MLP neurons of a small language model. Each row is named by its layer, matrix (gate and up: input weights) and neuron, and shows model dimensions 0-127. Each number is 128 + 24 x the weight over its row's rms, rounded and kept within 0 to 255. Numbers have three digits each. A neuron's up and down rows have the sign that makes its largest values positive.
Before each neuron's rows, "fires after" lists the tokens most often just before its 100 highest values on Wikipedia text that the model never trained on.

fires after: "|", ".", ")"
L8.gate1010:152135136174128124127130123100127115166175114124101141131146093123129123115136163106120137131105117131113101130159115138120115155147156125082149124130126134102138101121120119115111141089126148112091169068117183110085121106149131096142127101124140136118129100117116123145119119161131126110125141141116128166102118142085134061097183128121147073138091087081135150144121146111114122088116
L8.up1010:127110097147117155162133119150123119113108102147128144153153124168111161067131111048142143096103168119095107145119124135063137148160146151140113092139130150079221143170118138120097085149106094119135169140120157133145107077182104150157105114142103127138145123150166110132105101141148111117156159115141154164137130137081145097084151109114120128134115123158145137116116116130083095093124

fires after: ".", "|", ")"
L8.gate97:131096142149085135141125154193133142150139146129105154123115163098144116107120110120123098099151146148070092157162115099140133124141148150137097126123109115127128160142160155105079155133127111145114118132147149121172111128121089127125083120130110146148094137156091112144170098141151111119137129110172141139106085155145117133123132116130127129140110141097139117084132124128097151099126
L8.up97:126120142121086117125129177187107133121119106108113125159091081114173106126151111129106122133139144104101109151175110152117105130109124116120113093131084101126108091124148130144127149151096106141110112124117162105178095113113099116130134112142127121130122107167122123132189152165192129112145091082126131161166073135134106119131163137129124149137132121122113112099112164125098096124126

fires after: "the ", "in ", "In ", ", "
L4.gate826:145159118098132109102117130121121181122139159154122121097122150073128091105108149145136128086186134117080127131114110134088138135144080153154110098114129117097154152128076146133106135107145129107095113150107127132122144116087147143132137132116126126141116138146117146133140103141124087128127160144153114106143134145164134112111146160146173107085124095125132112132122113132097127109147
L4.up826:142137106067143161073116169098172110086133152196137163172139116160085170141099178136159153125161163133114126154104127136118108124147119140119159090143112115136093134118120151162127127114088116078113143173124109133131123074132163120151136100128114150175110161149139120144093128162111140154133133145103082061134096099116130143145154135107127096127181181114104109147137109145161142084136

fires after: "the ", "The ", "202", "201", "200", "197"
L2.gate238:116149160091141159185145123114172149098100143119139145082073120139126105166128120129132134104108104102140127133117127134065086142096135141120151109160133162141115180143122123140088112137157124130103150103156102104149114134098115083092147145135149138149145129116144101132168108117196114196137157097136132147131157099148124149156124097149120146116111089109121144088136087136126097149089
L2.up238:121134102135109096113157147123094150131137154106128132120150103117138112105151108126151147170152151130110085130085131146122102088136113083105148162097104161124072119179117139173128121134113113124148125121135145129113083116148127110126126142118148118132132128147150120127185145133122123138159125094102152120099086126146146089075151118119156093085151086125130107119138137120117109121118

fires after: "the ", "Al"
L4.gate944:164078139127114127144113056102142125131116148173098107161177141142151130147123106116158166158089085119143138153132136118144113104136101146114143117147101095133126116141141118139141114146158172142120097083130092097132127125083165171131140118103093137116104112147169106103123130102125130136146116152116170084130122155136108125110106146118125167139147144163125111118125135142135136148088
L4.up944:121129107124113134113164139120103119132116134186138137136127137141101127147158155097109115125151126150149134130166129120123133109119096086178118129119154094140108147127115079141136088148153152141139166132109122108139106145136104114112142137126088149112113090132114123088125115067117136135152102114183150158111101138124168127153108123119137243141128118126132124116147108099151124156117

fires after: "|", "\n", " ", "Ram", "was "
L5.gate666:116122129112125114083133107142121111133186144183094053132139147153116132166082105144149157096116082118100160100125102152107116126085118148131124114130167089144130090094095093147158171157121138145139120119107177119138117127169157181116170130143132131142101156121140076139161071088131147100152101084114131130137114141111094107141120158115107104115118107108151082142166138140166164142146
L5.up666:144141134129120126157140128146138155128123088154092097124155158179139141169142120122189125157144125104132148105115132146141112130079096174089110171109107154150094123134111120087168143169127133136104139142157135109163071108152134148128126102113145115128149134143149105149157112119122181086169131083113123157143122137089141154146122134128111129105127154123172084130144133132186174135117

fires after: ", ", "in ", "of ", "to ", "and ", "("
L2.gate616:145159152161102093149079133121109109111119148130119116158169127141118149109141161153139135091142104150170126131147145082125114135086119142141096137114163157130150150134121139129134123143143076109120135107148125112132140062143099159126111124186132129178168147114131109142146120156125133098104140140152119109129148101117124151133131119115132124137145121119151091118113092135125112179145
L2.up616:107147155138118084126099119123129106118108119149130119164155134158141124118114170176161146093127118135170150146143125089133137155102106130127103121098181154080142171123151127118110131152118084119095133101168130098129114070147088142131122123154113138174183156140163147137158109112154127121120128154151127110092135107146149137147127138125109142134129113133134093127110089134151122171155

fires after: "8", "5", "6", "4", "1", "9"
L2.gate120:099112115148145141119106148121158136143152124156138177129125144172110138103089162148104140099094163139183129120155066087140153145136102139138136134132100156146175139137081167129109137125126111140151132102130137113124112152147094151139114114125139136122096140168151160097139143096129150176150153164115114127103149118174127150148116142086167111131136118156118111165151105151121108050116
L2.up120:111136132117101128107145125139139109107086166118202106130149134141143112108099111145117095143131108105121083121090184168120153122127150123105132175102118100162101164158161165164136115155143104113151117121153144118122146131165145092092124124088134098152137122120148166081130113149141133150132141150138132125127106124068104093095117117156137142114103124134134126140172109128129129130121

fires after: "201", "202", "195", "200", "199", "198"
L3.gate884:122115147148150124152116184108146166121073129115090142152162168115123120111117180144133174151109116106122131095125091125145131159085141125145136158153153109167124166115130115133163119108118138090088143107137154146111099106089111132110134117099110121144133139113135088132153137142140131140128081117088163097095138120127122132120148128138164130150112121127119105156134113109127118130117
L3.up884:122131155146145124157114154115124148101115108134133102156125186096135108130149173108138149114130112125111108106134103132164109102100149107083162170138111135174144140123165136144144154115116114104113138122153103131101104119133138169089141142120097152138117114087100136129168151134176109165126125102100151166134118132112121134109121138109170097124143118147127065122175095129124129113118

fires after: "the ", "The ", ". "
L2.gate571:108146104107130124166110092119157148128095142157114112112134129185096161130105140100099139105173087089178111129138077129083113124100140127195128115144126122133117127139073144110137136130164122135105135133070137121157138128138165176166120115142134143130106095187111163143089129094138098137135138112118072106097187143149125128150112147122165097135135112107117161112114101136127122119141
L2.up571:119152147150109149183124178109154122112109124171166119128106130094121101126153141128122098121163114152146160105102152171164178128099135112106128127126140110136126102121096094147137118153039128132144142089113127130129084105150146109153172147110119090092112103090166148128169124093125148107133149112093109147121050133093134131109108138118090205138153130166136138136143153121100116117118

fires after: " ", "| "
L5.gate477:142120092122129154134093126124116113097160124131117152113132091131124131138108076111116117111134115112168146138112121110149116100079147176122113130103158114093159125119109158134090115115118104114150167132145121133149091159146109095100104091138132169095142144100140084135156139129166101121114167132116131102107161117094134145166134155173111076142161062143111143118111154141089133143147
L5.up477:088110179116152139126138152143107110133161154151165149139122125145088163149108111112082167138123079129083147110134096132114124180107119143166127130142068118135133153131133141145147153165115099169143102104111164119139104137129104172139187138178125113144121110136133110148109100112147101125142138176113129122124122077122136135127129132180142104113086157106120159136143128123123112113158

fires after: "|", ".", ")"
L8.gate245:160124082110113086108107137090165123080147133159131139129162115106124143131105167135139086124149165131104125119167102165066171177132174163143133096147131149128150135146112090160114149124127158145114090114140154125107129103153082109133085095144075105124145134126102106110162133106153128148110156096130131150142123112090143133127121098102140097116126097128151126177149144155107128108166
L8.up245:165128098129125155148114156135135104106136138137156174131134112128127144142135126127131117117087127127125137136144145139071177122132147117136123097126109101123122165113138144179108127109100138171119110120120159174162162136125087112154133166128148084172140122169119163122143151167147155134156144120168113169147102155139127125159170145122134106109129128131136092136097119106112147129122

fires after: "|", "Ch", "| ", "Z", "Mid", "T"
L5.gate445:083121113162155139155134163133161145150145119172089129139123130098125126108133123153141092222144125117138156129150124125133115150089124118146113108147145173157119136165160125147135139118166148142155091161144078117147103114122140137144124153128164113114118069085119131131173103175130129134151132168115133147142109095130149121153133131111146163129110148133148102105118129116125166087148
L5.up445:113124103142153132123120119134130141131151155130127153142138116160127125082164150082164125076143112116078109112111109089161124141140128130141115113113109142162133098138161133169141104087104142124092120145093172139123135100109102090077132137136114137088141159114113160087149163160129136118131105102079130151190115124096118080147130119128111120127102163161121130143123088151108116137156

fires after: "\n", "201", "- ", "202", ")"
L8.gate936:157121128133123078078086149124163164119085207119122115144126144122118115130160113128102144152088128123100101075131128113152132151085117121106114144141129156141106099125037109120125149095156120166131120115158128163111103144118120112155094158111151174159103150143178109121132158123100116145162094125091107123145124166133152154121139140123130147099128145114151149145151143093114145111132
L8.up936:137144118134116115142160148140181147127102139089151103139119143140162141136100106062134145104113120149140114171152123103157144126148123134156115133120111122119127155099110131102104153112136119128155134145160167121124098162128134123111146142168160105168127112105093117107087152086143117125115140158119151116124107153117162162132133172145124148131140122150161118083138133094129145140146

fires after: "7", "9", ".", "4", "6", "0"
L2.gate909:145118096123152112120083124077164127160128113067142177121126138144128181162125127126129169105124165131115120113120132120174117187133146141120136122111134170162097095149120127142107160093139172132158134129152116124137121114136128083098167140110104114121145111113134188123124195135119141142120185171124123093123155113140109133122112111089131115126161158071143175102095102137135110115103
L2.up909:078144133142105148107123121153166154139085145105130113115144097087106119136108140084101105136167140137154099090145187135163127155197137120108131169126103146124111106140110193108131130134092120111145095104091134151122106144149125107099117118075180145126145132115127110099156122122107125143140177136089125105136145111103078149108115134091111167110122128129106121117136149093131113139119

fires after: ".", ","
L3.gate587:124121089091088112151110143106147135119102139131082131134144130133139101097126152156122149148134131190111141136117138135102158121142176160168085137119163129113129100132087137175103067117129144146116121109093092086125139135161143081100124144143141088134107154102163106095161074144119139143144150111098121138118144125110146122137135132154147110118099128135112148141129160099141158145126
L3.up587:141177117108130172143090061138144122084141119139107133117137129127140157115104105139150186158136156125136139115097115115126120109116139106170090097110160148097122161098109161151150092151111173150107164074147093085153093159163153108131129131126118125157096132157133101091121085150136146159150169097108148143120141121135164115157135119174122105136152094177089135159110139115105136081164

fires after: ".", "|", ")"
L8.gate205:105099121086100145166128126137156108112099095134119164152152144091128106185122155146119114103144139077103079148095124075120121078166168162159095113137168108113180090143099142107115115144119145158138103100108071120138120120151177137118114071119140113116135168117114104146171096126126148126146123113155094151090103133121130150110131135111129134129125111180125106142113150136127125105088
L8.up205:125109160116146104129158116101097097099123079108088127169151158129122108100122140137151118125100132079102110126102163105164129093155147119125101126138133098116142049159097137116179131147125136192105131099106111109118121126145136127142145080102157100152152134106133141147174120136135136139131085132111119132115115162105128152127126146113137127120113111128089081153110113124124088096105

fires after: "201", "the ", "200", "202", "198", "199"
L2.gate572:183148138136141132140129119192146171126118139101086117149125155154112162118122155135107154099108137098140121145126139120101096151114113121060150080118154138112115137137130136161137138110149116131134108119155140157112102100152146150124139126127129110136157094145127093136111128135129143132140127133141126110116154111129123116126119111096163116176130157106148122109132123102120137126138
L2.up572:133163141139160127142134132119067146096094121146114165117118115142154174127099129150117127107130123120147132093145124125133112117158143149105122133153097158109167104142137165153123138117099149092126144165157095147135101109134121185143163119168113115117156133127136104144178143094102152131109176136200108106136108116151095187117153124163141095129151093152125108122147154109150132177146

fires after: ".", " "
L4.gate787:124075099111135157102123144121142112089119123132089130103145164089135150152124123077126117091120151128102115104143110167129133160103132128072149130072122149132140106172112107131118162129119127122140105121148110092118132138161145116091143139091160134121124110108146100151116075161077108092128132147138111091131134128079168165126165100177128068110116111127149085123148176127143117157126
L4.up787:098156097118135094133148139154072103117136128120124116121119165127136116149104137144112147113107141092141130109150113149152113178121106161099120158138117101093139139124136087107111147182106159146116154153150120142166122088135138144136182139157107152101157151122175109093138140103140120176140162101131123132123138119094106136079130115134123141080085152126099115109072097093128119151110

fires after: "\n\n", "–", "\n", "1", "4"
L2.gate469:127134103105078111116087148132131140080130117099129144212111148147124108088107162139154147108134138092137122120156150098091127149108114116163136087140155131100113149155118155156137078104084154102129125085116133075155113146144112134067120125150118097169173121121152123119124123113144096162142126118133160166166107139137144156132129107174180121096102136164123088134152159117144103154130
L2.up469:142133117104074142104121134119127127107129124138131144132134126135125170123123150139157153103093134107161137104144165153145093176086138129131083144119138138147104133156139178163136102107135128076134151116162117115116134146151152144094116148194129103060125130104123122127139099121099098111147124133093093167157122148091151115116110088195164155096123132128159088167147165102158101144117

fires after: ", ", "New ", "| ", "in ", "198"
L2.gate1009:133152114103095087118122157102098158120117182167117104153155146151146140128150131145155082117150080157079102145093124189101157123132127143102132115178136146163089148122130160152143139118130145138097089106093134117133087130107092165116102118097095131114144160166099093109142132113154124113102090118144151083147161139153111192122163147143103159146106164121158130132108148172093132149140
L2.up1009:113106121103117049130135140068140130147180161184111108163114134204081115164092147125156171134115143146119138166111094096134129141125143147084145078149133086149129133105156116138131130122115165121130159148167114120157128118118134108141138120148111108176166121188141175126104138150154156152140126092133124113148135105158127128128119145128125150141118175089151083122099111134116130119113